{
  "num_hidden_layers": 20,
  "hidden_size": 384,
  "num_attention_heads": 3,
  "num_key_value_heads": 3,
  "head_dim": 128,
  "intermediate_size": 1152,
  "vocab_size": 15355,
  "hidden_act": "tanh_gelu",
  "norm": "layernorm",
  "norm_place": "pre",
  "norm_eps": 1e-05,
  "positions": "learned",
  "qk_norm": false,
  "attn_scale": 0.0884,
  "bias": "qkv",
  "tie_word_embeddings": true,
  "parallel_block": false,
  "init": "normal",
  "init_std_qkv": 0.0247,
  "init_std_o": 0.0039,
  "init_std_up": 0.0247,
  "init_std_down": 0.00225,
  "optimizer": "muon_variant",
  "learning_rate": 0.00179,
  "lr_mult_o": 1.5,
  "lr_mult_down": 2.0,
  "beta1": 0.93,
  "lr_head": 0.00481,
  "max_grad_norm": 2.0,
  "warmup_steps": 200,
  "schedule": "cos",
  "final_lr_fraction": 0.1,
  "batch_tokens": 65536,
  "max_seq_len": 1024,
  "doc_mask": true,
  "train_tokens": 283100000,
  "max_steps": 4320,
  "dataset": "wikipedia_en"
}
MLP neurons of a small language model. Each row is named by its layer, matrix (up: input weights; down: output weights) and neuron, and shows model dimensions 224-351. Each number is 500 + 50 x the weight over its row's rms, rounded and kept within 0 to 999. Numbers have three digits each.
After each neuron's rows, "fires before" lists the tokens most often just after its 100 highest values on Wikipedia text that the model never trained on; "fires after" lists the tokens most often just before its 100 highest values on Wikipedia text that the model never trained on.

L8.up84:509522508456500507553454559499462432503483416582494549492591562499499515539479544448448474558427476420550481520607551590514518523496456468494533469504562535434596509500524469479430441552559500502464410543526434460478487498463424426484581500531476412433486605494461477466563465540505476491512549385490529524508409451463497395477477518417588539456511514481455436385501483450506503495490
L8.down84:579474545530537504536564567483505470514448547484555565523428439597525488528508492551536472456489543447498423469437473431478467421566529500493546505529413454527464556461505543493539457495431390609503538581500546537395492585527491601460553451451595472511389506551534558566415570518448565536425565532538545483515543473533554430415438489429426528504535505447479431555416485551510494380497
fires before: "\n", "American"
fires after: " =", "\n", " is"

L14.up785:518571412519565478611572420590466479450524517487583535551578447462488432498494466544502467376507460436447541512426526557555587479464499517442545511548579588535511476597470465557587529495461405552484429528592538531454530490451506466476457494520506488431527413451540433516544537461385482480479490468493529448543471495438531483463515524622521560557465426470588436574527532544447497527523
L14.down785:470550404529548525487517483516516437584545587466497558506536534498423534489456481489492521489463452504521363548451572548482379448488431502531451501497395545487499602557475494474549451484526415435413479425576512613472464443539512477510576491463484451443509511546534475621436535514543469439605527620539518514482479438498514549478530549457542591563507593452525429506562473459487518534458
fires before: " ", ",", "1", "0", "5", "2"
fires after: " ", " $", " population", " of"

L9.up73:490511504495501555472508357502507557468435614421544544476569465503535519461573422491629487475508427565513443591543533511563547458519492458469529414507473470543532502548468530460485531541510472515449466549531518502529487563499563482475574563476542502456450532457448631506506483555449533532498542534360574406513544568547434494493521486437536472534441425472586474486464558567368523494461
L9.down73:553523471464488501464401439518588484627526554568413556539494477455361454414507405482463584452482442516476477476413524434475470478518455543512465509505523584442461520517549503456585459641471463497541554459529517576587490482469403475459522482505525505519528469497411436612432514512574496422512460548528527516466486457524517487503553513525518470478451469508552517477445486404503496565495
fires before: " ", " |"
fires after: " |", " ", " votes", "earances"

L16.up536:513560452474526464469545530512475617528435431426582542490512540470515462470505537471569432403450511420474558478458607532541405397539477456554520509510448422532549539480377586569539485503460553412459417560494496566576644498381541533353481547492512531565488509477531569539481576586475518514481465491481541440497559499549415652535385506455448527542466441604477531481452435469558492447515
L16.down536:467497458386408573485512559450571598539582495613489499369470439483516547524593542471520510552453485523434485558517538500454541470438445547462456445491379450535478576559546570538506527559411493449495404498529503606504515549460478533464551459514502598515506483504475389489535445462455485498509458514489530556392412440526419537480571518435520580505481419438554476444475451475457518558570
fires before: "9"
fires after: " ", "–", " (", "-", " in"

L9.up649:529543506500431436591577502459476543549534522423400508473512476537503457510511504531411516477591504594547475563516486523486549505519584527469481454423511521547489597481579548487485464445399524510438579472497559574538472558413580564478451571477456532423459420544470497493544535533504562511486480534450518635584455422525463545556472513467423468425461459621556470510451500505540469446501
L9.down649:524447529516454548435573479462492456456532427528516557541535432564550493503556531480453498486548557534555396454462551454501573514494616474536461407531477557489456549483456515487544475618448467525507520548507512620481536526499505477480479529551596517511472471537473502528558463549521550475496523551505514573556507494474522367487497432453439517537447480537447503474493617612524430495560
fires before: "1", "2", "3", "4", " "
fires after: " |"

L8.up596:458522489522443484506508615458415520452338557445592530441476589573536465522456481535526530488579463405613494439545457493571542572550542447576487543441478514449547403473560480467522535507502460494484435582534495504554509448483546514547482474477540443491547487492556483461474577487463475557535498587501493476545486463590551438482491521459437482530478519490550494538477483577610482581383
L8.down596:562404494430501458421432425446530523560538483511477561484500494579433500533532517478490489613452426483557475438546470465471475481494557475536478548538438491445513438519554494495439442423416519477511455474466484513449519412506510559421455494582453460607584561584509552442526604485489525513469576519470536532549479512490543402552512413487467527503392565561450598493452383450448477571450
fires before: ".", "3", "–", " |", ",", "1"
fires after: "2", "3", "1", "4", "6", " |"

L16.up206:502513469527499446429503532475478538438535446521478474554589547520503547453544548494496492448432535528521506502488556490482567572474474429478392467504491440456623456543470510511498482498511474452507533591594495483506395442596551557503528485387462591444483527498509500567512513414503514496484479527529496485494574487543551488548557575434378527430449502495506458550450548456596451392557
L16.down206:419472457441491503544465412482517504588543513499487477534430516485585514595487460523577410554556475458489466473487594542582419499543478480433485572471525567502497564511495486463482437531504500552522539533441537568549438488468560541609570458577531419545584456547454581550455467540502490503558547460449506552522480527506501489461548454514414440495534541509466476453489461441490537484431
fires before: "1", "2"
fires after: "2", ";", " ", "5"

L16.up883:534489540548525472541482502510479433479550542562522593430607484505492442435513522430395480410514451531499430521500483501464552456403497469532544475605413513437520561505487483538662476413465502428466561508457573534480434583414523470487526547498549472368492553527596530584558485444627431530448492505514561427541441516458529402496423575541555468527516451551468478512505561501562522524402
L16.down883:520490415462506578587527444511558508494544506612403576504519413454516496489513499552559576487600440589448535649577530437528557590507473478456578523529393513403452496527464519526448530410468471474582563508450440551410455594500463567510452588476591553471492458549500464496435466563460470429445516471443470391485556606517484532528415495454531486505549518518613458575504467482497479446526
fires before: "1", " |", "2", "3", "4", "5"
fires after: " |", " on", "born"

L7.up99:452410532431550510450481547457532516533508431509552517459421588544445535497405460413465519558494469566483510546532682560489450509558582488617449643503511442483477418468550558535545576486511399504486432572448515592408407506459512464496529468525486515526510459533504570618460505417427536492535575440448518498535457542526470497483495435502486529519404452508342531482527581482375478491458
L7.down99:546595551476481528549563434495462563439502605423487453467506482475530505450483477511471430565512552433559455487428524559586503461509534554499520512490342513445446593471459517441442515503497484488527570481465553489475501497491545508490494515402464570515497522536489464492452624535498459608500494526416479501472484545503450409462619469461410494568386563464534479531453540577445539466564
fires before: "0", "9", "5", "8", "–", "4"
fires after: " ", " ("

L8.up675:531454451498582546414531515424616477497433474501527525411561545621467535489479487435439525505497440563538429444512433540546600499599430461487508514576566421456543446462538540491495490524524562493451519393468544468466410501525503510488472527599490495417553487532575455416481405470489601448417498501482578536524472459527505494446455522525542405523518490488558491644440479445512538495461
L8.down675:517515587515458402585542581498471392427397495498555612496571521425461532488531485540473560504452518416448590489527460482538520481378505512557516460522510493486544515585536476504591568490490570481575481542539414442589532526489598461547462516428542478562517473456508532567507561501548474481599484456468443463472515520442518592491490535533563568491509512526503437452548455481567565529577
fires before: "1", "9", "2", ",", " a", "),"
fires after: " ", "born", "9", ",", "3"

L12.up330:550455502578440451435466561355531543517493565494598443507518528438525493383501436516438466551482380458440536492445455460438489521458523503529481567493504544457467557504477488417495399566485428445365492455620518491427491575477541418429497461451617419509361598453504422443527491579492494481423481477520480437526531539527548520492511520502459529494563563606547486538519482429551507517544
L12.down330:514554513530433478470489464406611477629417530521529529483478516442512497526550449575517486453479567507437458518548572500445456448419527471492500511507516447469560453534440562598515438434496543481524502514506490637530499486559465549443445521539523608495566516548578463531518478517529401442495510516541525471512366462459469504446510553487504502541489491435452518427465446500478470525539
fires before: " |", "–", ")"
fires after: "9", "2", "3", "7", "6"

L16.up656:526535534477515513467534576482513507473477424467553504525435484597548472455533631526455361522531524525641550464417510479480485500560464496540415435510580454460599517525481489455587596469496455542478507505518469494489404502491430483430535391433459530522496497475480423427436475567404512386561490502455538456628576469514529390450451475469543482457473408506521445476527444538583456422519
L16.down656:574421591508540515471427504444482521588467500467465433503434421536569556521504503611494472552470418534457458453557436496443485473540578545520490531505604522433484563542582504499492602444502502524488481405510461460477448466417565537557578524456515472578588539447446485495414410523550467481478480577527539502515454497522514494454518615476422486507568402541583516524502441514485491472522
fires before: ",", ".", "\n", ";", " and"
fires after: ",", " in", " New", " to", " of", "2"

L16.up88:516462460608476472518514567528418492531482520550528448562395508444461503357421493488414561407447554506482485471485536503548398550595562433446454478549486468450500459559446484539512621439529551477458519485445491486425484435472506510546447454499477460405603509504618605469458487491531548545397490542536491471437444537470509431510509434532509469434528511518441522496488516453575413519471
L16.down88:503477485468519515507513362498451615520576503550411645536584565568457488533514537502478504555495558526516455506555500489527530533516453530471510495471466497523517450568424542520500534523546494458478533604516375400461536562392452461563620470517444503531503514567616483492488448479427568545518580582527406475435479513476440492456580502590507500473540481516501512486546494525472559458459
fires before: "1", "4", "3", "2", "9", "7"
fires after: " |", ":", " ", "–", " under", "0"

L16.up300:508558502495540481411530472502466541409467501537513506365503531594513529578483557464575485402529454487500547549501467566565518554493513440473515505584446518548567559454478512529562510523480463518588476487525549483477588548472537522416519515390534506437561517406529478486520519481446607552520481497450552385492370476487476516523560521427495590459484515512487453497482545435473438448398
L16.down300:612448522483520483509467521529471454519549507441463513459414494464532528441675539483471541550484509446488522476413456523497557479384500406476515526446583440561562540469517438492524432424578493471481532426480488543459520501528588435510473473479536541468513502583579469473484401508567444533473587544465458475489467526464552403534537530469558503564433504472504529532505541467512529514509
fires before: "0", " |", " Republican", " Democratic", " Labour", "{"
fires after: " ", "math", "|"

L7.up734:424524522493438456566438469469476447556575502479562461527529598550595434515541373538615595464435528506453433473477490481484513431518585433496485499497458559485503502441407418487510427464483458559398492556555505546557458508443513491424450490469498462482592522502601496529492519504489565509549483569529571475521452547526453492491535491588568422491373459594507496395463547592495486473442
L7.down734:581479458432484494516477524465477524536436476453494501564558426483534511512542371379463615501433445458473472538504419550584464451415498521555528516515454429422439437528562532444546471558565515460507435505521528499464469532493503494488565521454558554490397457417491582540499561519516454513415478500475570503515516542512445425382523455382574533553529438421436529493552504460528494403454
fires before: " ", " |", "4", "9", "1"
fires after: " |", " ", " No", " code"

L12.up527:450566492543502482516445449548525577464553482541484530459578481477484456417430522516570544501548487521511506404485437465503533541422469461520478374499459457478533472444471465559559424465501487401478510495463530442512499468429478461518516584500527415496468610563517469509546411410508501423494475515581599389446469494506425489482486555500523467537472498575562513632573510481534421458517
L12.down527:469475542427433573481475432425517532558448492502461472539425503410559581518402533532584466605448464481524521377517490566457455496516447499465450506478439443513535478508625537553448420498499492478556516538442534459428499460503447445449630553478528484485510529576492471458469464549414480481379475434505432429537509588482535381485502524522477521582483529541546466563523459461464582482543
fires before: "1", "2"
fires after: " in", " October", " In", " September", " to", ","

L16.up262:550576520521491505464485414527449459487526478446515544492515511536451547540482494487459514459574441503521555486458473481487529530483623473446525603529564507525446508451536458647551546499508522521515384487497489520527573518419537515386458396526408453483501572546433532573517519585509481444560541485612560613446549490618440525535552419596521547492510464528534552505527449375565535451501
L16.down262:510524432440507555404481484533406476538550508513510527553469471488441467510552636472511502511594515438464444580538514551446485468517496497490513537517515460519503478534443654379472518552532372514472492502452480505529398527640510504416483466507466503503420581348434489503411398488565532412541481484485558545523502486519501430486548568515518429552523536620454439417491464480500637518427
fires before: "9", "8", "7"
fires after: "1", "9", " ", " the", " and", ","

L7.up503:496584466558528463432461459483431458424469526578585593422442487572434525482497534466424459457542521457552492482475544537554470520434509481592458553532419536516496553520499474570513440571502484479482474510441568433430552504443439512468532568502424528433525511560560479473491487446432513450584466479498496425425521527642508509478498463472435546514553539456424433470470576505526452469627
L7.down503:480451371446596616476611485452438582477431456509509523498412543508584481514520586446635548444453452540532520503524586571440542519484547565494488539468475550564506505413533449494454502498478514458431510542474444451474526466529535420484528556458512499449461502521521483479527487453465469514462435518561495507425650542620580512530481564453531405424586486430466593466496511529560511534436
fires before: "9", "0", "8", "3", "5", "1"
fires after: " ", ",", "1", "9"

L16.up22:446486550440606415528497480485517515553480494593531602480518530477492545448490462435539526535461526517476578597494572498526555495450514496486557589591482420491595436516517544544436528445492598453487513557534410463507504416457530525432470466472507565524424413517443511568509555549481489424565553498527515422526528448607540516501502442503424518504370466382503432524568424504505490506491
L16.down22:534467601513588568560511434540475530496549479480486466493582553529540484441532576467605526441476551502593455540520537546520480490432536485550513571471436524501481592526459508548575499481480511573534480393545494486534573434516539515468551540468489456502504416484390425484460537459408508440565514530526510437519542526568454524568444586498480475418594449487537536452520479465413550503524
fires before: "9"
fires after: " ", " (", "–"

L16.up799:528424617535523558489591590423456604491586486517517522462512440438538521546467507522507503526465436539466524431468529459489518494486456463464480546464425577466486457521513564440514589438581430423507558486499557537494454490474409525494468479396545487488555483431469504429550547499516422480504532631550457486480531501490472457545412448495517543428469534564445456447475473484409555529460
L16.down799:516599480470540510582516489495453535477491413515470481513492497492557474513437470547524421511557513456522550565569582552525522530475471495438585430487477545448579533560547514445477353483470508416508530508505455533440510461455443446559497532400533480400542420575575542580441538508611494519544549417461522453346491494435466515479500562443513501506589532482470477451475578537477555508476
fires before: " |"
fires after: " |", "|", " Total", " up"

L14.up456:459479453499449445515521422566434475451554417516517495394437447502482521440468478557458549439512504498457585438509586465568504464575455565454534511533446493415448490518486568552595496580490532563557515539555496580506508499368529545455347490461513497434457494517473483432602470492411570470550551499517459518480508494482507446448515549509456548490437498487465468478432530489512380532482
L14.down456:490494486517504514469498487569426534522504536640469550528516555446523527452498464494395406456473471405485480525600631446501433524523463483451523525457484466531502555509467527510510489600509470555475479531423508559476440491487471508492428544441581525479416473350491497476462535518602459476511484475586532457484612440522494465502504446517532483544440541500557478519547503398501519502636
fires before: "1", ",", "2", "4", " |", "9"
fires after: " |", " ", " of", " feet", ":"

L16.up964:541458575507522506481609537596454499462526466446498482518470533382436385505502485503518494435532512460495537522518481441542496433556498508511426518558513483456537477450429521466505428490509459574452519472505486468514445449466579510411538499453489518375537569555457491504486464517404490443518559564540527409427494500467376454460513448514535574523543564522466540512435471512469476491517
L16.down964:533479524470500540540456380523485511453514533555498523535447519464574434489534501469486520446530539544499538517506486501558484434490523643497525374575460400518486611599525443461437385479534539551470544522517519434468539524471480422497554513500414458615485555483445431495530555532539528533418549479534457534491483582458518491522431474509546434544429432532491522424476530520532570560408
fires before: "8", "9", "7"
fires after: " ", "1", "–", ".", " ("

L13.up255:481572506513492484387519541571620557492586454471533569438483527531485494543400549599527498605544520477493506535565466444482447583473550525542538538570591451498505507557587429467574515500444530373593493524544477544539509533516480534535409510609530517414524493445539403518515491418519533487526539487447499437399506514489456568544500463440448531506462418380490489512471545442511560517471
L13.down255:451605553405498429484568527502618471434496465499490536475551514505457539464494490495510532497526455395506526386487579408428547565534592572432499422461462481557509501520478550524461498499448482537610445516497543505488448478600536559519597500485591614506459460426533544474582467460430510567560511478496480494489395409454507456460488381424460496523491472556529446510558541495531465506560
fires before: "0", "1", "2"
fires after: "2"

L12.up1027:489500472516501456479541499486535536542528543566542599469539557534482470472402471484534499552602454466438567426489446489464417439505562521507547487560433468423586440542464459566596519536499535465494462553473561447475494520500565534482443528509534483407539525564533455452492467529514438466553568567524547489428524521534460543397490526474463565430549538611655399386554387464563503522517
L12.down1027:483441453501398434431534599532523457447540465514404600497421431562551483522562492485453502459500448525562516429446472405493471470495574616544442536503415413488472395490522501573465613404534566521470444559363488586533551490504547496631491445552563469469465483435493493502572513558454517590489601492488482522530484527611610409554495440495475367554560455575481495556546520596445457502525
fires before: "0", "1", "2", "5", "4", "6"
fires after: "0", " ", "-"

L8.up653:604582529534486451542527518561351475457498462459498453516505592470461568443376553524531503521531495501509553490454522513494511490497388406561530440515456547530471571471454444466525437438477554461472585523565440503467498424550487512473571504411545414448530534580482431452529619478450565452533543472511494501465543497559448574599363509483547528583490513395506598447479475508552535541442
L8.down653:475461540468426460427488463492504517427541527446468463513485517386539421505475529515437495501530443500529555519526574504508530530508487494506551421466437571527449514514462450527500486565510540487419422516454571475402477333485499461510611462423517425500482431504439439492402493417495455593478477535534482505416541453505404505455459550523521499604553536513446485474501477448502473427487
fires before: "7", "4", "9", "8", "2", "th"
fires after: "1"

L13.up86:560428536514566621408474428537463470531512574492588522495426524529531537450523536421435477534446620458522517609460496503520428499457417499435555442597517495473491517533455440556527496581493405535509487618450420517514526343468550489508532490400580530532485574541527518445489546579489524390494432459509446516467598575515635499443520439500608492585480475509521558541446372479542542485556
L13.down86:516526461535572567527421460480483490488398527487580550511497524625459415543482530509463493516466588499484499497496470447478438459584544527442467553506456596462413454485539412580548492467477479479494453504532562496483496486499521519486547570541435515441528462459496404533411490493474461563418515438521570485468587525553493481432548525531379638431553459512624455470491523520465451513544
fires before: "|", "\n"
fires after: " |"

L9.up239:490510506496473494518552434536487499443454454514512484495498439596499540478493450448535523588442470597481460439558453492517486509474488489430522482487433477497506521544458532497454474452560448444402586552488587471555526492438499526456398512436524587529554475368508491473537538507546491410530424596585404575502534508597523487555526486452558472591489583515515522520404514590535460576534
L9.down239:477535542531540516524445506432517499501538478529464538547463471452566526535532552462457484559495565448442539490495618520457558539502447605465494462442446453500571432433485571442524540569573422541530499471390425399509511500432482473465541493520525431488458531503523554548481448521566412506395502500539420462447485485452495438486522556389483555514460542490597613505522489520557687439462
fires before: " |", "1", "3", "9"
fires after: " |", ":"

L16.up230:395507543472470573611489425568509639487503540493483520450560525480532458421602490401512449391517501488509509532475393549442558527398459558530524523430490491426522518490491546535429501505501525483486535435615500503485478618457515528491446566458568443500458488510475534510496561471580585420551543440568456465493461539538462586503520528484517569490438412559540475573529580598511451437602
L16.down230:482575480359551527571499445420584447516498513500480488439503497462485544488528419410490535487524588533514509473464627532483481478531517467489567542516506575588571606557412470446483419496501553571521509481521421554525539517462488463512486487475600483459471450558543550456468472471536491496479571532474527425510520503486513465501485425474460397532492480430496560455472468520476540490388
fires before: "–", " to", ",", "-"
fires after: "0", "1", "8", "9", "3", "2"

L9.up801:509483488491511443387541335542448543454484457455574546508501562438418497422491503573526443487585510528483500543522556516470460464464475422460482526490469520503506490504512471557596563434419536472418447483491456484526571476525519578451460495489379549421525455545496579597514412525513516546514494476495418578449529544612557551416468475468545519473557459390486589543489546472476489588522
L9.down801:494508455404626543514441521555619408584486540524379483525492524490534436430553406520494596543469431432474457580520525482533489549452532525505488461435513504555510432501512461502400485514472476463520522550532568500522466465580494473510490535507535453561439527455522507477527490534511526609553446499505490490400426476431507621449614435534506416568515512537442577512545504462521457485445
fires before: "0", "2", "1", "8", "9", "4"
fires after: "2", "1", " "

L16.up802:545553548556551579453572452433465503554538499446553438461580531454512426469513479526508608466465493476526518549427497525608493524528456539487552495541543527478434415543470473515545494448514519520568513396519535556544540452461534515502440531525428508446477439539432515552544458577453484543469580413462492496442570517519522502475427578498458452480493520442498476448414437565448559511563
L16.down802:537457513556486441550500467555528498449568458439486458518455427535426439498489501464544425631516528466401493389526538516544468422340617500483541498534528405486475496496499513463540525584433470600449429445543493448470511481510517488411458527491459422566507620548538506520465495458482428502529592480438475526498444513523550483479543571512544425492578465619463594472567403519443530520465
fires before: "9", "8", ".", "2", "7"
fires after: " ", " (", "1"

L8.up242:518523489531486445474482541479433433515450489543540596512572533459530400511461423393545500488532451527510415514538468522554453470499516494516512423512547560463428517487445451476593541548449502481366480518526522471482480471457413501452450433500469558457609543538511561522486513512475490578457475520529518562526475437501488472479426538608446489462534475469503487524558553641573588552492
L8.down242:519492432457520487564442405419524534452534470501477479434511550499459591467576485503480511510536422521616503500473593504534571396502467561457426495427576548475488437454512490522490424436477489551608426423534440571405457528367480510402575507506558467620443511490519531449474651517536489407454508536498448434521488500461463425501575537536569517538605485533484573445481535507504537410472
fires before: "0", "1", " ", "2", "6", "3"
fires after: "1", "2", "0"

L14.up585:477552544593522451490527449543528470495446475516590530524493550555567468575514450562525531533564441518509471518447551531462514581579543586494521577558456438506534485538505521480552463528562531464459522518554597428411580528559616421462497536524505470439576434561623575551582495465502501436566479508533549465491391488479510530441515389507517475492444456413459451531490496461450551437465
L14.down585:562555524538514525464469548554556449514469558497468559542543536497505424508510448549571602491550515468509535609457474474425474438494515489496431511538502466501480526523502585526512461465603454559560528466481464531467502435624573423466585562404570528529526469516469591537557554445529469463485461558538449577418532392459532537494552408370534600478512623471446500517521438493523455521482
fires before: "0", "1", "2"
fires after: " ", "2", " |"

L16.up691:485508498497476501510535437564516516570486518467588476483533519612471488548446522447451511525474501562487497508541455526490515499482514504449470493623595469475510530517606585547547441393540532507495559526584483521563512540421525451540480518382481455516480600530503524595425520617567520427536493515536379552479406456490493454492483492537456447523489552514550512534510511433511509576440
L16.down691:503428475442508502459488400472558413427528472472503497465505473432518470468466554444559498453486479474522512464451509529505455489534566552498442528610603452518496471515499502451550549450494505523567476534499497729509466466448607557510500505468438466529491484542505476505433451479416558411396479561434588554541451454531513423519556455506516546565562534561406471517582495484509561492502
fires before: " |", "1", "2", "3", "7"
fires after: " |"

L7.up795:429395511536516432483487474511503456566398549511466614532544522545495479456553516567530433529557461588437500547552474531523539649525577544484460506548534499433514406405588495518450628544490544457537398490545466537438445492548514517568454501520462513444595456545573511440552539473440509443493504513596500473513516438600508566517553493436487567482479493450527467500600575504442556539483
L7.down795:513418520441468501477560418516550454505458469465499471637517563480461438458459494534469502531474508535421579484482470498454512514497601439501478493433352561573473497425641474401499479537479545468504461579555524530443453422604502448450582442396535490517456505483462399552452511491502492509524510498533471515560494492523505387534467507452561603538525576445573449472587534526475580575523
fires before: "0", "1", "2"
fires after: "2"

L14.up186:503457499513487411500503448442442536469500414466469488476538506419577485418532468525614547528517433548502556533463539525505615568479550494490561521497436472528476525521449471520520567542497494572486598442515523443468551513505522487500358467461538484476456534485450543535513604530478595469460454508566477502473505469476520502450525476546458436425477454499564499429501524474538536498584
L14.down186:482459450494490561499393509501528548429568502543456594492439385541532633436495500427453583456579484439480546498510498622535425497498461529537497506534432610493509507490544498456532482576492536489509594463498501597457506520515456663514455444399530604422523503569491501555407466536568511534478514459532459447520459450521487457471546484498463482509477522519554517493474446508505438519519
fires before: "–", " ", " to", "7", "|", " century"
fires after: "\n", "9", "0", "6", "3", "2"

L12.up164:539595499559566583578510387539555549521500490513506620546510547457469419368467578494526548572582554373443539560422560387521468520500565511517483559534535549444542561458405343445595505433452502481524531494445499500531479499535512453507475487491531603436518542569562548558467547435497496513499513513473561524414450479577504513501502487475555524507515496461529426539476345448521473437545
L12.down164:525597456487507452470549541488556457606431449405418434463521600411525522435544500510537495518486512452542511471473560534490455429490502437484561393552464503473398535348499473484483437489518414486494530407532548514495524405546504449489430635501470439617504475427492529501406619521546486538483475505441449546491542507465515539604411586482429525574549538518464466606507536571502503338309
fires before: "9", "8", "7", "0"
fires after: " ", "1", "–", " ("

L9.up697:585474592497572591513428575559551515547470440542432442484563512362482548483505478579509463442559392500456523554504449495482572622450550546517580566485528384507528462443525496502478538457490494544512481549495531556429481491524546529464507462518529556416516437540581406467518572466483458485446442569540525502423488557573507530436517498503447527492526491466628566522486524442628445561501
L9.down697:468483463424408446494556506474479425519461464534474526516543626543512497551415516475556532464478505516433568461458530568471537561553465490487542450496454561479478489555519476574479497456473501423606586549562511518455471556454485484539542482525573477574523581467427540409483427575492516588480586508524499463417475532563491531520440534462548524582458561511468461439508476483542523497567
fires before: "2", "1"
fires after: " the", " in", " |"

L8.up515:577595453439477533456490544464479501497465406470485461528503477538511462501518489440564533538535527546500450490520551568578503533429512499574475451535427466599549428567504506444501545519578552541413435549436451448491523583406485410499439503439448527508478530533471471576550544527422483431526484459479475403473446495552465424405521540476592479493511501522425573492498445473568471497515
L8.down515:480474512486464501498471476502531539448467505477411520501508521468505548449447468446487471425522532526588527525448520493465502438580474470478432373411444517497471474427432558566491460416525601465559518567547499573507513491491577503474423525495511381502509427432523487408392603434547488500567440604529579564468569499517530495540491532458508593511443511439464504528545499458505517477583
fires before: " ", "1", " the", "2", " |", "5"
fires after: " |", "2", "0", " ", "9", "4"

L9.up729:491493404486510494498443476523431545465582462521543479514535459470404556564499510450521523518521482497520535520419525517499483507517436481520452492437499514447519495535517561551589506483636463388558542541528495524550419419489580558362480415503484494521596497538520474446461497446527553430486502500494466583493471558540598414538581483549492520537467551478587465526514518459580473493370
L9.down729:503389442455523548523395410487533514484488526533511536467485526539588500457458528515561476528492440487503467511530540526525458513573533520520576557555439497519495552508480471504539611468490558544528423530541429499525473470512528588438496536488442528534570546618422443472513502506453525497464573545449509553528347448599472518406568493544475550466466400475370524528540445486451561517460
fires before: "9", "0", "1", "8", "2"
fires after: " ", " as"

L7.up1016:529430427482533434587511467546474474495431491506499486484613562473373451476506538446570598456510494553533501496446588489508479468608547484481506581591499474549475526508531538462613506628521499506554445568494489565488439462508583602446477502551516565483529434504535571542436563445489479499475530478571456483519571506540490540412533520500559518499461497420427462494506435471480462523482
L7.down1016:473466539499472498490565496537457480574618489527531489490597470484516459411650427498536479462572542439473440510448490471462459476487482493466541601525532472537449540528501577457550502507527483553503563486478522545446450492504524550479540554520472564500454514469466434537516482520549515516501481512456483462553475559603467449515531545512492528599453512496555489468451572470383560535580
fires before: "9", "8", ",", "5", "–"
fires after: " "